config = dict(
    n_kv_head=6,
    d_mlp=3072,
    vocab_size=8192,
    norm_eps=1e-05,
    positions='rope',
    rope_base=10000.0,
    rope_fraction=1.0,
    parallel_block=False,
    init='uniform',
    init_std_down=0.0,
    warmup_steps=0,
    doc_mask=True,
    train_tokens=522200000,
)
MLP neurons of a small language model. Each row is named by its layer, matrix (up: input weights; down: output weights) and neuron, and shows model dimensions 560-623. Each number is 128 + 24 x the weight over its row's rms, rounded and kept within 0 to 255.
A block is one neuron, or neurons of one layer that tend to fire together. Before each block is what it responds to, as a language model described it from the Wikipedia text at the highest values.

Description: Ending pieces of collective nouns, mostly military units (regiment, battalion, brigade), plus band, town, lake, usually as subject after "The".
L5.up511 [117 121 107 132 135 175 153 152 114 108 104 103 130 125 112 151 111 116 138 157 127 132 109  98 125 177 140 147 100 101 144 139 126 137 175 146 127 139 151 167  83 147 139 145 148 111 130 118 129 162 166 142 105 118  92 126 129 161  98 166  88  98 124 111]
L5.down511 [139 118 148 139 141 148 144 119 107 152 142 111 132 170 119 134  81 112 137 144 108 141 147 163 125 176 124 170  84 172 173 101 154 133 115 131 130 149 160 143  84  91  98 125 125 141 123 106 140  71 112 135 125 134 129 145 113 134 138 156 101 130 159 162]
L5.up634 [146 154 115 184 116 155 159 130 100 135  99 139  64 130 139 151  96 111  93 129 137 116 133 181 113 132 130 111 105 111  95 121 136 117 117 107 173 112 145 141 130 142 136 118 145 152 121 108 111 130 138 134 121 185 150 121 137 108 107 109 123 157 166 109]
L5.down634 [130 131 184  76 126 104 148 101 130 127 134  57 124 136 147 129 124 151 131 116 147 156  99 153 127 117 133 109 155 114 139 153 125 127 111 155 180 131 172 154 100 127 174 102 113 131 144 112 109 121 121  91 148 150 127 167 118 132 115 153 141 133 117 155]
L5.up1520 [ 96 148 108  81 116 151 184 120 137 107  74 114 122 118 150 140 114 144 147 133 103 126 121 130 131 165  58  97 146 102 116 139 139  95 127 120 165 120 128  98 152 127 165 148 145 106 133 168 126 121 132 143 133 138  85 126 163 113 108 141  68 113  93 122]
L5.down1520 [105 106 145 127 142 161 123 145 163 101 160 144 130 108 145 170  99 148 149 135 125  90 126 129 152 132 134 127 140  98 120 127 104 116 128 140 167 114 125 145 113  98 143 183 144 162  93  92 146 150 128 115 113 145 134 129 134 152 126 165 170 136 137 172]
L5.up2398 [130 174 110 129 139 151 201 140 109 144 122 156 141 101 145 138 124 119 105 115 204 154 152 101 128  97  95 119 129 140 140 147 154 108 170 120 132 133 145  91 112 133 210 197 110 130 126 177 101 129 126 106 141 147  83 140 118 179  98 135 150 122 136 151]
L5.down2398 [ 95 147 130  82 105 146 122 146 132  90 121 144 146 153  95 137 137 171 154 129 148 144 152 117 104 141 134 162 137 133 111 110 112  80 145 110 132 111 130  85  96 156 115 145 112 175 114  87 112  84  90  77 134 120 143 127 150 113 165 151 113 126 109 135]

Description: First digit of a year, or a leading day number, inside full dates, mostly biography birth–death parentheses like (10 July 1940 and (24 July 1906.
L2.up2901 [143 118 140 174 125 102 149 137 124 107 111 134 155 134 160 140 145 150 132 140 152 140 106 106 108 167 100 130 147 151 129 156 104 135 118 117 122 122 151 152 127 110 111 162 146 104 162 146 100 143 158 119  98 166 114 137 125 139 166 144 127 170 129 141]
L2.down2901 [123  82 107 131 184 100 137 135 111  46 110 139 110 129 144 180 151 139 139 147 160 110 162 103 133 157 127 128 167 157 135 123 143 162 150 141 111 158 135 110  56 101  94 166  89 131 124 130 101 108  63 163 113 107 100 115 143 152 167 143 121 149 144 117]

Description: Day-of-month numbers in full dates, mostly right after a month name (April 8, March 25) or before one (23 August); weaker on other small numbers.
L3.up139 [140 111 109 131 119  94 120 116 122 105 123 132 105 161 156 129 153 132 108 124 111 141 159 134 149 103 129 112 114 111 104  92 113 150 151 137 135  99 144 126 152 142 113 109 122 125 117 151 156  99 171 167 157 155 147 147 127 171 142 126 160 149 147  85]
L3.down139 [129 111 129  88 138  92 119 147 170 107 103 148 154 106 108 146  94 151 118 114 120 139  83 122 126 103 133 127 117 161 104 133 102 145 151 142 143  96 153 176 144 164 138  99 128  99 113 122 130 108 148  90 122 130 106 152 144 183 145 105  98 137 130 115]
L3.up1177 [131 150 139 137 146  74 191 151 104 109 111 129 153 131 113 146 136  96 126 130 180 123 148 120 147 119 197 104 110 148 144 130 124  93 131  99 126 122 135 155 132 101  86 151 133 124  85 121 129  88 143 149 130 173  85 112  96 124 121 129 154 211 144 113]
L3.down1177 [153 157 149 140 125 147 176 102 153  71 108 168 119 129 169 142 126 147 140 135 110 144 178  89 108 158 123 122 110 131 110 161 127 175 174 151 128 167 145 160 151 160 124  83 145 114  99  86 150 131 133 109 132 159 138 126 125 135 145  64 107 146 100 144]
L3.up1403 [123 135 147 114 150 103 114 129 135 135  83 149 121 117 123 126 117 122 120 108  78 160 117 103 114  96 102 107 158 132 105 124 155 122 105 163 126 181 109 129 144  80 106 117 140 146 124 117 131 105 179 105 133 158 134 150 142 114 159  90 120 108 151 135]
L3.down1403 [155  94 150 134 143 124 114 161 124 138 114  99 120 147  95 139 121 119  79 164 116 114 117 122 109 115 125 135 118 110 119 164 116 124 128 133 107 183 145 119 131 105 153 148 139  97 135 165 136 134 151  86  97 105 106 180 128 126 159 117 114  84 134  96]
L3.up3005 [111 129 133 119 129  69 106 180 115 107 127 105 125 161 157 134 151 131 114 143 127 123 147 121 148  87 177  89 161 111 121 118 100 145 144  81 143 166 120 131 102 129 115 120 123  99 124 134 119 114 146 148 126 154 135 110 146 171 129  96 148 155 115 104]
L3.down3005 [126 173  87 109 163 144 137 132 147 134  86 113 128 118 137 117 134 126 131 115 142 118 155 122 136 164 130 156 104 162 110 132 124 130 138 142 127 151 101 110 154 149 114 123 128 115 123  99  94 150 125 127 132 152 153 142 156 101 143 100 109 155 125 111]

Description: Numbers and separators starting a factual detail, mostly day numbers and birth–death dashes in biographical lead sentences, e.g. born 15 September, 1912 – November.
L5.up639 [136 155 144 111 133 159 107 127 118 120 135 132 154 147 102  92 124  78 173 155 108 125  80 137 124 121  87 123 160 127 106 136 125 128 101  91 133 139 117 145 122 125  88 145 128 105 167 160 121 118 118 112 133 141 158  97 104 132 130  91 121 103 128 141]
L5.down639 [163 101 145 180 139 106 138 119 109 130 145 113  93 142 178 148 142 103 140 127 141  65 107 157 119 139  77 155 142 128 139 125 136 135 147 156 128 122 111 162 140 132 121 153  98 153 108 138 116 125 166  94 129 106 155 119 126 141 117  95 155 102 149 125]
L5.up1448 [145 119 126 125 127 106 144 123 128 140 130 136 127  90 112 149 127 123 151 106  89 175 110 131 133 108 131 139 131 155 138 131 102 139 136 123 156 133 149 124 116 132 116 125 137 136 117 111 137 143 187 188 117 132 171 146 150 126 167  96 135 114 135 140]
L5.down1448 [139 141 153 130 143 105 140 116 153 134 134 160  97 146  88 143 147 151  95 124 137 140 126 109 119 148 160 111 148 133 130 141  57 152 128 151 145 147 151 130 139 125 157 107 160 147 104 153 118 160 143 149 136 146 114 119 110 145 160 150 150 122 144 119]
L5.up2261 [111 114 149 140 134  92 168 131 122  89 123 152 159 170 100 133  90 135 135 120 136 148 105 100 129 137 154  72 127 117 147 127  89 134 102 127 186 145 154 145 123  74 134  96 149 140 148 136 136 107 118 132  85 106 146 140 114 149 167  97 126 136 118  77]
L5.down2261 [133 150 130 163 137 157 152 119  88 141 104 100 157 149 100 182 126 118  87 113  78 114 177 153 140 146 141 143  84 173 137 195 137 152 145 135 153 110  92 125 164 112 108 123 122 132 144 114 122 127 167  96 106 132 132 142 154 139 139 132  99 168  97 165]
L5.up2384 [136 141 106 127 134 176 118 168  97 159 132 141 129  90 160 114 114 147 103 138 138 131 162 105 131 114  99 118 125 110 143 138 107 121 119 112  95 186 128 127 130 170 121 123 152 124 160 138  94 101 173 131  96 145 155 152 140 101 129 134 125 148 117 162]
L5.down2384 [108 146 128 112 139 154 165 124 112 134 166 144 154 136 145 126 141 150 144 108 146 173 111 104 132 156 160 105 118 111 130 106 104 117  85 113 128 141 133 152 145  94 106 130 120 170 139 130 135 100 138 159 116 104 133 168  81  86 172 197 142 155 191 117]

Description: The word band in any sense (music group, bandwidth, climate zone), word pieces after an initial B such as B-and, and unit nouns like units, Regiment, Corps.
L2.up1117 [159  98 128 149 127 155 126 108 120 126 138 151 159 113  96 101 105 102 116 109 137 148 157  97 121 180  91 155 108  98 132 129 148 139 127 137 108 116 152 147  90 115 142 128 115 135  97 146 125 107 128 121 110 145 129 126 147 143 102 155 115 100 137 157]
L2.down1117 [167 122 165 176 133 150 135 149 138 105 152 105 143 107 137 117 110 123 109 114 120 108 187 115 118 129  92 145 104 136 147 115 145 136 149  64 130 122 162 128 116 165 150 121 108 125  99  91 125 142 128 120 122 142 192  97 177 155 131  94 159 113 159 130]

Description: Nouns for a group, organization or work, such as band, team, family, song, village, usually right after the, his or her.
L3.up340 [154 143 142 147 109 136 200 145 101 125 149 132 125 154 125 126 156 147  92 100 115 115 121 113 160 127 127 151 124 151 137  97 117 122 134 136 157 125 146 118 128 137 124 122 151 136  75 124 109  93 100 112 136 113 143 159 155 155 134 149  93 113 143  96]
L3.down340 [101 146 158 136 104 146 137 153 139 116 115 132 147 134 113 116 152 120 141 128 142 161 104 116  84 126 149 136 142 138 136 102 147 144 165 139 120 130 130 118 181 133  92 108 108  94 157 135 150 109 113 132 147 148  99 139 141 117 140 114 112  81 113 109]
L3.up501 [167  85 140 153 113 115 112 165 126 112 123 149 121 138 100 140 123 132  90 124 115 138 111 148 111  94 168 120 143 145 107 149 137 109  99 128 145  95 150 104 150 127  89 139 117 160  98 158 103 100 125  91 132 121 109  61 153 114 149 151 148 129 102 103]
L3.down501 [157  98 127 162 120 107 134 151 116 133 121 136 109  83  64 143 161 159 121 155 151 109 145 144 133 136 108 139 131 147  85 137 118 148 149 131  57 131  98 127  59 118  67 132 162 123  92 156 129 122 123  85 156 141 151  80 114 128 149 150  86 158 157 142]
L3.up865 [155 153 195 128 144 139 168 145 158 134  98 122 117 149 148 146 125 148 139 116 169 104 136 172 144 127  90 130 128 105 116 132 132 108 138 124 123 142 134  63 110 163 155 141 120 149 128 148  87 140 143  87 117 116 102 145 154 151 157 146 152 146 153 159]
L3.down865 [ 90 107  93 109  98  89 144 110 129 120 148 133 141 133 110 124  89 124 134 105 117 136  79 145 109 131 126 102 161 138 121 104 125 142 133  78 128 123  94 130 113 133  82 167 164 140 144 140 130 112 150 115 116 145 165 114 133 130 167 114 100 153 172 124]
L3.up1097 [138 134  92 141 119 139 137 151 107 131 130 143 120 114 159 156 146 122 116 131 143 160 112 166 120 138 116 107 136 127 127  88 139  85 114 131 150 136 119  95 101 138 109 153 103 141 106 117 159 110 102  99 131  97 120 114 110 106 103 164 157 138 155 121]
L3.down1097 [117 123  77  84 115 114 117 107 120 111 125  93 119 112 118 136 104 149 118 133 132 128 135 129 113 146 113 117 156 163  90 123 145 110 145 150 127 116 114 138 139 129 128 127 104 135 178 122 116 119 132 105 162 160 107 114  86 110 127 116 100 128 161 125]